Weights of a small transformer language model.
Size: 8 layers, width 576, 9 heads of 64 (1 for keys and values), MLP 2304 SwiGLU, vocabulary 13250, 53.1M parameters.
MLP neurons of a small language model. Each row is named by its layer, matrix (gate and up: input weights) and neuron, and shows model dimensions 400-527. Each number is 500 + 50 x the weight over its row's rms, rounded and kept within 0 to 999. Numbers have three digits each. A neuron's up and down rows have the sign that makes its largest values positive.
A block is one neuron, or neurons of one layer that tend to fire together. Before each block is what it responds to, as a language model described it from the Wikipedia text at the highest values.

Responds to: First letter or piece of a lowercase word opening right after a quote mark, parenthesis, hyphen or slash, as in "'h'ybrid", ('b'ottom row, non-'v'ibrato.
L2.gate1:508492491509511496571479488574422425538475457457463388510506546546460499408541457436590467527532445498533544475404521512516537533554441601498531487582526428592420513438517481447428515376537553522510386522439564442543531565527503514501520462593462428593561505481552423448516520500485592562507499485466530510561434480563572565505469456500469506505547426528495513584490477428577397418435
L2.up1:552499530626578487542480380411443502513520585545544432532509516520516514482485540455519598564563471532469524492522445492432427511413505514580500533472416500518530575496495546472646497454506551585544439420511486521473539589523479572494505527633532537499387546471545464562509531500485561468574510471547549476488471488551555509402482583506507567560430486467429520451534470432457489497487
L2.gate31:524486498521479463387470451501559568520469489569532524546510523490414512338568530499476503510486547385486582543495521486475559556502511485528532483520470508461488478414492570504476421538549560488482544529494518421454489546495443520555544485504514522476417490500547475575498532424536497445563565490510555550479484496474526494476503469551482510530437422485423460514511533420530535585551
L2.up31:527590525452476489501471551465517462448450466605532543521411408475452469402486391472530471611528544447484539499485464489579482566537550487603584520517412396545544509609453427455464499590588558427579511498515450449527435530532479496443644614426515466518491491500475503465445525494451443598630488552496534502460452525522489520488577479567536469443584478422472462567531547515490577482543
L2.gate129:540558538423412348536440434610608527559522406546439520444500487565353516456515522440570551470559517463542473521491542474460548485555510526598450514540458472539550520619517534516533489477531539453540479458471568505476419479434476573420568454510429480464471471474572475521554411541426453540541540361441484429505410560542538681544592542481545425462512462476425501468473489433523551608511
L2.up129:404460498608454475507439511419421514489441432492524539561528499524501400478567507511476466455514618512506513479516471512493480496549515575467461528408420527459539485529560483402508549506453502517537480499427511404501547502526459538583562551486475550531495502501512515666504491387458509509447516511536492487530564550511524445460409501474588559495493477540456545560504435485496446546570
L2.gate294:530539482507489514543456506528529484535433472563506470500543520443442527465414555448548549539502463518435551555511573499466479476557471427568487469489471522545531524570553520490472501384614528490554417477463568493503418556531478567397535504481383494542529551516611423544484460505568490543526488499404545491594440444577497615475488359457489458534540396514447539526435537477480561565432
L2.up294:514430516500428541531462484476563475584399497488513499508519576570467489490554533547491465474420473417506433478535532462503549614459499503510539550404432591459564595470545445469481532491527542482448467561533597439543454456450496561518466536566438601543531483474474505577525501478607511469458481471484465580576507545490590381450385491539507475426471587407505490481457466507475551536574
L2.gate903:533477554470538556512514447499645536527544522412487577423622575429476561441547516505415512526510547574549578487515513541560561484474520460559438581469511505562505509549532548413512460428531542542515472420552514572503478567528506542379468599462537559430573463436459455621463469531486426572453426482459498556537491494496557582498571512507499514515567435547461597525460589576504492518565
L2.up903:461451536561591549503538506482509505552475498474531521490621545375545456489557635542467445487497482524555530488511543491508470455451467553525490459488388573587387583482482508539527447498509497511505549485582390514499511474423570461435463525457482586544524457509508460613430513461488451471409539505488593555553519511502534504483492505641526493459614526444519572561498578578553505553586
L2.gate1142:383522441496465454525544400523478412465447496525511503561576529518369547479477569446567451526464564529499416431503527517480573467476483494544549516492440503554554532554562500433548502493559540491540467490590488457524493561546545563503515615603455503505475527489585487513541481509465456521602586475423490508575514485551564472535559433488514519520470521548488390515500472474485525500484
L2.up1142:379515353501511460562523422509448454539457505562483475511531473477226579431479475444592473481456488496499520441481577514451534479556411487568535527454486485521596517483563525440519493506541480492507592491604467507485509529532498574510503494622453488471490494501537522464470483495462448505636561488475555465558495498520544462503532456478540473489485545529483515517543490476582553512472
L2.gate1231:428424459488477507491541527565472441422514513536485482539386528480482548504491486528565525462473467425564505471552537452451395500506578458436535502514504442389548476466538492552452520510467499474535499482512462589530414522532454583568492515544550479453484544471479521480426511457545506561571543594572519374515546584514505532491472418398462542570431499491498495542419438468443452502510
L2.up1231:429463591518516492489510461535463450553538546502518426495494536526444468518483455481512547426524582426571426483451441424479528523548485471578607454554497460553581420462578487484577449528499520532559499522464497519426532574530530502569418546464507539503530555523505484457466562463556447563521528484480471498552586582623582507399590470459505452477467487499451502546538477544412445507553
L2.gate1250:387459406535502551428481493516551548545483551554404466504482502443469455433491459496560489533598539425464543532504595465539504418471495437504565516505440473500627524420513513581445513536540521499620542491477561506465497557559546618510449494476499461485348499496582612465466597494513491379584522624514542498580428582563580574467465482562452440567474482642499478468437457486540547470482
L2.up1250:465564466481444542415516502415495463467482587538532440462486517455524476475485515491610558501475466486483386478527387524506591523551584556517479530545391567444537521418540551476503486478530497583470518556474434496607471579533478588546520522525478471512479492442533524474475456490499438464520449520482459414549526550518617508508499594514514455546534474462460409518527556522487487602485
L2.gate1593:485493527530492555478455522538510420412508495472477487540414582417542489375453478425474489536368562391434478454500490601429465604458457570517529566480411559494540508494513600590433569479582471550563437460577425489506530503516508592457477511522487503455532468494505539484551420471525478613531402469512486491609491412472503489470510511489530535477512568477456435569452486562503549542492
L2.up1593:474462518524515575589527514531516425543449484589586463566464600463429516408513408490481498504411602462392521452507478538492596546503505540565523550453415539558578545521498542549502556426514571496547580477572427419477479489592468539466508522507552476506603377495607462525549508543517467660507447517520464476568515435554514530467565476482490449479516480486425392514521536457501539455585
L2.gate1655:529561544587423469507429467573559508532511473538491544542543532484382534498450512463539476483520512532399484468405536471502460492615475500586520538488422561521547481508486470448512549447532623509547470420438553473518442566488477593454527541546494538469443514542593453511528493487479465613542482406385485531544494484593515571446504473524532488475444408569443521538520555469554570594498
L2.up1655:633539442585531562470521518534452466567545452505508425550577476566479461519558551511485520584488500509475495498553340404381496498466469499494427464533465505493469495484556505544464558531541442507394447470480518496610536539546519495600495489543412453516540512508468615583490480377473512519533556502447521435464466480536576458544445618556540482466529593490512502417556526451454474475584
L2.gate1693:539575483581494579599535567515540547505497534547527513496451459494408473332544493510510470472479574467423570482453566489473500601510479441595443459442380457523534554549566485491473511463508513520450456443465518494490501565454446519462490579522484515501524469425553476510555454481442499525529586423518562482463432507562558476494511513481565512481529435463528601407468552473474528471556
L2.up1693:540538514400652486470505578543539520419444468501520458470473422433402411495462445493504609536469512487522522468452543581449512461525502450535541509529511500548501532597468499451428485563527570440537456482488510514522465508474555436510608426503460545455452494503498513427512468485546551529595528515560484513565587609466502547536494473583455441572481508462529489458557541465620588551528
L2.gate1736:559518457476586473511525477516497466487506494461478470524504476466401578450488519403526509561569531472520490544515540472427534491462520406518452593485468540521517478525542516422502526384512676455504423475492612553547509508522421566413517518482424538449596429525602401452539474550470496541588482513454495490570427557589491564501530523511517382475509506495505470528510556483549524535534
L2.up1736:552543530543492494476538598491388527465458592477492578543492383574486496474532408464548540398536493466433557499500588488529563550445487465566678429533502488537506568461590584570510527442544483430451522493493536510457500542466445512512516481486515646576457456500469491511519502517479513474605456538539563488501544511459540507546525568547509527484502468520640446511612468458539515506524
L2.gate1819:512518492419478409509504515480628528450489490484489546474552559525377458490530524445480406469561492473495590437455503546555512538459594458516501585458502564598515553577515530455545481622504631455547534412403451532466507481555491532461626583505550521571523425505457554549433378525511534626412508550473527465500487451598541503538519527568480369570523523588525548557566518493620511442445
L2.up1819:455538548597423475482516543519517502559490479505448575480468525470462522549411444544449585429483533424533506538502536577469524551576451460493487583432556585527435488570500544507547581472502605493543412508558445484420478426532559501518472552492509521554597567528492449454505519531578481608390549600451462574502450425548527468445477506450550447482554490593545465559492568443534539502446
L2.gate1933:520536477554583500436492489487415474480436523600492475509493389562393475509467488578474491434452583508478482590467478494518546386520506557598569471550535458499525476569511474522468502429471604449516454510523519560467567461481466523617530545623517489578456480524564502476496428497497531563645542536554506474556471508533561655565580500583545426585480447537609489560627546519534421613540
L2.up1933:556590517468580518517433477514430508509409558516494456495484470433403479488520485520465573570493490549446582531475563503513516471505562504572477464468522545450586496517667501507474478452476575470515460450434543500455521449512490496387509516573534463616466508469527466460445558464518512580484460580471439514561500473510535622535545528593573490546553454451543475572588541486406479576524
L2.gate2025:528473451533475458553482569436513434416510374523469538521479481603353503449535580476598524467543547463508470583527545522512409534550449467473516416409453493446537503548573563472534521497550550394524614412420516495423516548522438484511508448515438556489475445500558448472558481441439542451567512517487539481479485605527475494540490479488433544616536474491591540579424524552491583526446
L2.up2025:550490546521525509517499502513503551437523341504457523517475479556432500504575540505533449539520481439510499524487514539477422515438495509588491463470448468494470559498571585546401448445540496339468608440499493509511524593478517431513494488536406583572546373478552404523511421485521484507472465498556472578485475531531483478571504453520537479613505427467546527528486508430499538528467
L2.gate2185:468486470505552449525525434471502481448517462570480545612568477592522493498541491496452519418552474452447550479470531531506564514553509574490506451609395529530596504572459478445533517452540528449465533536515472525416425583569507540471554536531410447545482523551535446458458536437527499481423465475578600462473560457581592472524468567504509581503611477537516547561631631523477498494480
L2.up2185:527602540493453434475406509546507477469454476546476402522529442534414458430544588450550591517496550517568542445435552491505518585568544518542540454527469486561533500519526490464471543426514539486504467499460524524426448489557489554459529436545421460495476443519631485430479465522516426597544496422447489502530483492585496551479545491533533465483582471527454515489515518496603549496514

Responds to: Hyphens and dashes inside compounds, names and ranges, such as counter-attack, al-Qaeda, 1984-2026, sometimes spaces before dates.
L2.gate48:564530541446449539492528587515397509492562441509502467522491442469410559504584482554441475545481456482565483558582599546600573669466456499515517541493469471554432484465506503453487569520444535475485512499502540473469472500458411386501519527428518556505509485495430478455530525506553474517528502421497588468484502475497463490419504561503482494481585500479508428430432487493508500461589
L2.up48:562506544463479453503522583543365517460553476511496489459480440443512519490571505548459468509498415493538476594523575501560539722456436511517487535510490483537439519478499443463425553507450525515493505458515548452499496538479459428460563500444519572483468493465447539398552504447565453523526500500534588458476503469516489462408548534547486514504612508524524420426441486497532505489513
L2.gate368:489499581500605561588510522311588436573512495556462533459474522476445498614463559556532422523538453539478515471436542512504419525459483499572566453467396464508543577498418464504498533444465547565521522482507487408484533585513539479542464498574530429481400381482416529500576540476428514556596485532462548499426480574493542512471484440436472491467574508474563492557555480491458506488519
L2.up368:335497527586481543536514377403452450505499623543534483512478610468500508695529588541554492496520351496560491447513476528517456459535454418466545539489432426509579512496477485439569543476480408481462384527489476537547472493435501458526474508488492503419423454512465518518463527483467429447548534488495515565489510529537530495483472438378485489469518490476508551574495515560487528469558
L2.gate443:418524525518505485604525459550550577438526510539543494389466490518564449476509490449522528492464468511529488551472458550504554483539620522434502614422516511459604467519514590479575556555541481494548515374581599629521607540480433447465505468461508459571548503461588510538525492536537499478526538501498520475526503411690451453477464521489519541555558528536500480479464462465564523456558
L2.up443:550520552517559364572489559553525510572553441583483402489498527555595470564466453548515592574588484560555500478530479506589495476483585466430456422563519407401564583457592524479464487549480588418539496594527562534545554475448464496442469394407452490572539539425509558504532490487477463505498577410564467434462565589509589581416510480482583525534487606567443545450457425475613532490580
L2.gate615:420484516482502569444510471441482476604489580518444499493528564510492528553535590504516483489555375474537575499465569545513472576522470467462432541490454478568526488497509506465411508444443471554481436496511400543563505473509502464569492467456536422490358440516483500539487435481496397471501568550464548532498522468470553442478452489517553498404540408494491518552459528563460514462566
L2.up615:429476525480503563421503495424492461566488586522431495470522536512520519538518585527497490495569396477553567477453560561536457576504480471457464535460451478575502496500494478479410503417422473567486434494509417536562522472499519470587483465467527435495367428520461513543498450487504387446505550537468573541500519481478580472483470492523542475400543410526487529539444528566495509464568
L2.gate636:502515526500464526552446613419559448539452541502462576574526484500597510544501508383498533483477473454501549506500520537477466552390509587554591428468499359483452406551492617460511508557463509509498514429558473438487494592514531511554445580444468489436447447460433492560507500414534510467527534487467593507553525445501465541428551415534490502465464545510459505540534532489490461592537
L2.up636:415541593520415531590491541440558505561525541428500531534502558482702490508466460470520491457494480478465470555562498419491481486419599517533543475439515423461489453482451609454601544520457499493491505463528529523522518435524547488486578527465453438571456432453458538602542455441491545459544596511395573454473445494448518567496406384587606492451507467444506523475483455572489467533528
L2.gate762:429449428475487545359545572585506453566477532540457523442485463510656601367510517430443554568501503517555540514467550573499478511473518530352457521500518457510502494488488462489408515428444451571533398515447492483491528348440537525488468439459459523451497456522472491503479477519556493495493430536466619487599526485571547539503414520478553539453482574525447456466418537480474484547469
L2.up762:437401426491464525439541566539527478530491559481467484466508500577675572439502516408462497505505420539562529486417514574567443540476536506385424535511520468444507478476502456520384494486473481528496483508469432508541574421518491439459507421437472438490480457554487504522499477539499507455501539529412596486569524455483538509480447472567571518440562522513496469472450516506492493445504
L2.gate868:351544514472511506529498481552489570482548493561504530440529469516541536537528504500501503426523576508513500417455405441544467524384511509518524533493493408542444500542544490395443501388485519497455467430510506500580471586505530456461538577546473521523485533524520548544575496477542499563485518488528491531505502498579517471544436573440463441521537490508575454418501472515596478595531
L2.up868:341544492476519506536485490531500575480574495580507523437511460517536536534536507506492489426506583523503503418447394433538486519393527484508527523486509399547450499550543489396473497399498516493451466434519502491591460590502524453465510563546464523527484535527520560546555486487529507569487524489539486523516527481578513484538435567456474442508535483494572450432509456517585475591538
L2.gate987:505373616531469539515564472413505556522540583525505572554480515432515432504536468560527482504424484460519492481405525506500404561462410505502495503481414451497492459449582560606515531459492376546559503444545489473483566504503532483604470487426466502435495525494450524449508505472547390461524486429476483512578499437465504440471518506578525465494462484420515556426530489560516567547575
L2.up987:472528521545535514486529496516543526597501570439452485468547603471507541470451585505510547509467417492536526525480484621508455484482461462544414533519451524525527543470500481473446453505458536527482507575537452522512482526452491378472539487483506461522416438511525515604519397449585375555564542616501483550502510477580547511490459428420404493481450514577507505575452539517439421433569
L2.gate1004:497508463369490510598488378490479521595401630513484506460437381485548460508436532489518522480481449442551610469433616566539532527498510530486497525467472404547479581579394541463417581430506455570446478521510469463486546457494640532502423479482509443370439455531487522440441501480551541474522563562501539528489609442499486487490455458530484458573493466536516583507493469517539515438423
L2.up1004:505447515541483564459529509491502439568537523523509479461440651301482548425614416480539494445517491505586445518490447521581529488416543597496502474488444513527512527443421494442507469428483498468467507607501458467492539512493469373471434436503439501486531537530494519420541440522544406522480539511409621477437500498578510441445484379466572518519524422512469513463437530440613399435402
L2.gate1014:535472496465495590381477538529499401505441502444466456466470455531474517596533512418437528473530389531604473560509527506479420535515504492477496501550432479482459453410528452525464543461493471538471484467533496442599445483528552517512536479492523479472373433506523497506521492505556519494455444446504511544486496538376459470581560539487555473410508502449526423518495566506379502466513
L2.up1014:483483448515594489433533502416479473505474486516510478519508523501589552585463553524450528579590441429509521572487458537523461498508517386524473566565434449448440522530505517522483527461450435484509500528526487582608500529565480465513387518444500507445376494458507489463521491537438574458496539475538554501450456514484574566430444493468458569454557448583512554436458502540634500470462
L2.gate1126:545532532491483446524447502443460437509488448361481449440491531456645572478473566467417491578487509448519487509544482449469444555571557470570500497497415546549524513567477627457429511529453419502498481524545423553512460501505514454486473488513474482528544465503489602524494465508516574446486510474427505493426478452493521523504568545509494485432504597448503587546477569490399609482527
L2.up1126:482474614512538551532419403491512506522543557487519595479500544524448449565459532510492489426517428489587498496498580497551437496459457453421458484536531455485510510472560553477468517523513454535528540480448537491478478459529491555500489544501485520489355554540399545546554529441413395450482474559468464454403522466511467478451352514529449570471532464601557465576532475497499510555572
L2.gate1538:495481451429417434519485462515474579457532513562407534534546495442396557407512528435458532537503566429473456440500527437537569547530489477517482568437415522551456523538451492403504507395541525516519527453490571481475526500484457531443413459574436390500541457499544418504534402526569531618549424497445488530579475467519561570494436504514548504450494509467487539538569592553492480602487
L2.up1538:524596512506449498434514515498503462443452576459492492562495511469461565482426540512534580551605495427474610558478556515437551409571521534544483445471436493533534422521527529516510559387555485486369582486552522441545520458416538499448445495509521485502385596541538492550450546630579582480450490518525487491544445568524490469493561550470504515541552445517487460512519586451482530484526
L2.gate1589:492545547490511567502538555493481477526565483601498531502518507446544525545512439481520504513536420570528513483532581518458574573492524543578548460493519456524476525524374454492444446477508497431459525471470469471521449408576444486548496520528453599508505468487504468534488518448498518477495401525479547495481463507533575500536570535576590570528494488494411515529517455434330596462491
L2.up1589:450477438538473548513433496516439550577653535495441507488513452460451495471450480441546502495505450496534546443383487512466485637518464544533454510454507412566492443382463492498535533594486427564540515545532427473510499510581622466518470508490497507442526555515513529512502549474493522492433606553510513523430508428561539510494529456455540467515502469547444550539522459438468562539517
L2.gate1811:476587602467557440559570455555540468460483435521544582483449619580516525469510407607515551464498622541487470462460446454461517563489470545519514539551544470498469525394414463571567543426539534496465527507450481506525493525495523548391579505547409516528501487510522558414475511560514455507468501482503482521429593554432445420466483482498502503427412539529532471503449510464554558482497
L2.up1811:479500575515383466488547512521505487507493455427379450582551597574516524470467420541487502467614436487451540479483408463478494484572526469441464537579463541536425557426464494599429504503459436610507463506499530469508469480421487508525581509532453503520568538496479461458437489478497438560545463493551464524486495592397484544524541433498515548491459531406455477525476540525473492523435
L2.gate1937:465434571455502489511500544399489539543575537558406507461564521484448470470454469518477553563548514408569487491394535549528510557544456526539461574471440460468437559475434529489459488432452532571494467541461506499547541438460518525474564497424505475406434447491436555447535382512519489523490567522534638517570542443515546553459523493521521461452426406590493547481519512443521506515493
L2.up1937:463545529488554483548557562492469486473551507440485480449535645460407557541493522424531470429534478436466503585522532486476550460516488443541437572508481456500550522545486513504511605380457535540518514548444435521526516415424556479516510472463527528511464507529477548555535400485508426472557447579471467488484521372494449406444444432507462479494463404500523517509475510501495535491428
L2.gate2021:390580505500612515530588455483423443464540505505538533432504505414422477431585546555578403478453613536515485422514473468469422470441549493477567426520516557477542536514480534560504492438516589484468479469453541452525471534513524567439407536564459568528535540510482457500592409509525500557559518575465507550496557487463428476571498449492528459473509452616602480476454504548513589523561
L2.up2021:397565500495585463514565485482450423477528493519535516415521493437391512430579550568527387462477595515503490391478419436473458427470535517450534410497497585484523554510480549561496506430536574492460460490483536476527476520506495573418423493587460507536562523462515409529542440498523496542545455535481491567529558497420416476582468466476531434436501416591602436477485525574510571498567

Responds to: Hyphens joining compound words, such as Turkish-led, male-dominated and mid-1820s, plus digits or dashes inside numbers, years and catalogue codes.
L3.gate87:441455513497501545343484518505535537528489516489440505468499457550540436407455570497521563504603459501514481465489502525548524400518530526464485467569498552501537479439527611429506438546414553515413496512520510457571611478469449509557504520564490474342384522478459478584526433496458429540477554481497577516565553408512530447482519472491509451494529508482469523435530498513588361471500
L3.up87:464413503492484502355477524498565483477487523461537416510556437464449448489524557538489471478531411520510543516454528502556536518544480508486504518526599525528528466496450560463461594521474481513543449538410479392489580425531477494496432466522543449436396478523515476540500365541420366497534501487527448515644469523470430475524516480602557552446498469380490522517511436517544425461494
L3.gate1255:515446534484538578500514450438540459585468544504481458409467550501520542553515597466482469523612407484550564511509549595538497506532521492463446508457434527510513525497436506510434503446402478561488474516575455536566457433525533379514493505503515397428373434516471537561509471450529481457473540476512548551475539461539573420513436502511466502381493398552547471560542550574429530444537
L3.up1255:542467512502570542508514507451535414568435544480540425434492563493502512555521553448459425522544396501586580572486521617497507494513506496455455511486455542523449495578408488518463523453423468560480427499549444522546489468532560356488541489533482423501405452477481519474506514532484533487526542474512537543495559471516522478481425428515486526378521412530500481553518548584490552444566
L3.gate1890:443512475521480563584506452440495439499462557521494465457533523464589505535560501424448520504542416457504646557484497503498497540501463457605440486523435462525494555496463457485503508547454566476477485502577458463537545473489514452511516459498517534425450479441482395536584401506491502444569536594474376524480511511482510421437535478464503507382521417464487493581518553513456475440546
L3.up1890:445505647468503538462444497477502541525554567525516492524484514504459480611517566479515458426541396504604502488464536594522523553487507448522530514444465486611562518443507577467472500457419506536455471457525439509553498451432505490542468592510525435504377447578428624560524440429488439484515494447475572489397498451578566490502471461519486455431490539457500428535449542544523556483534
L3.gate2037:584489565542519475490530534398526453447540567512479459441543541615542491579512436497548504482501408388506447536470594492499386411472528404457461499411523475529528515533442529485456489448534536515568546486516484615468456485490518558555364489527396537455479463434464468552567494493467506446467532573582444421479505531548591614453472547534520540516505556456475492508512551438484433508467
L3.up2037:487573483544568460508475537527573549481493536499510491599526530477513476559479470515546463420535526494532508488463483505404464525563479423495478507488444469398551490627455482523479448428480548529531561456458490483500386485491524557484453513533518452443514568485455485487512519449432419534474481552563533443466611488420443484419450470543405477486541425613511511556525479475438466545532

Responds to: Hyphens, slashes, dashes, spaces and "and" that link two parts of a compound or range, as in head-over-heels, pianist/keyboardist, COVID-19, 8th–10th.
L4.gate1475:434406527493474526513516477468369441485472498458496549523494517487507550491527579466427508542422495479521586433530606556564534527537553489500495544521561494457539530500493500506562483471608466533488490658557458501566565446520507559527444597516473532394541423440468469566488528489518516469525461485474554488569546446505517481440497471495531505372368544451586514497476489539519536383515
L4.up1475:449484464598574516480523525609506511564563430558543498415551502504443551462482549527452535520540496453487571513526526564551450453472622438558449454549516432502410510508481564464455526443535527558504505444489451431481533445538444501508490498552449420545427500515503458504520586463482378478506489566446484503446438408551459399443448423459455441426503465398490380481465495525448478490612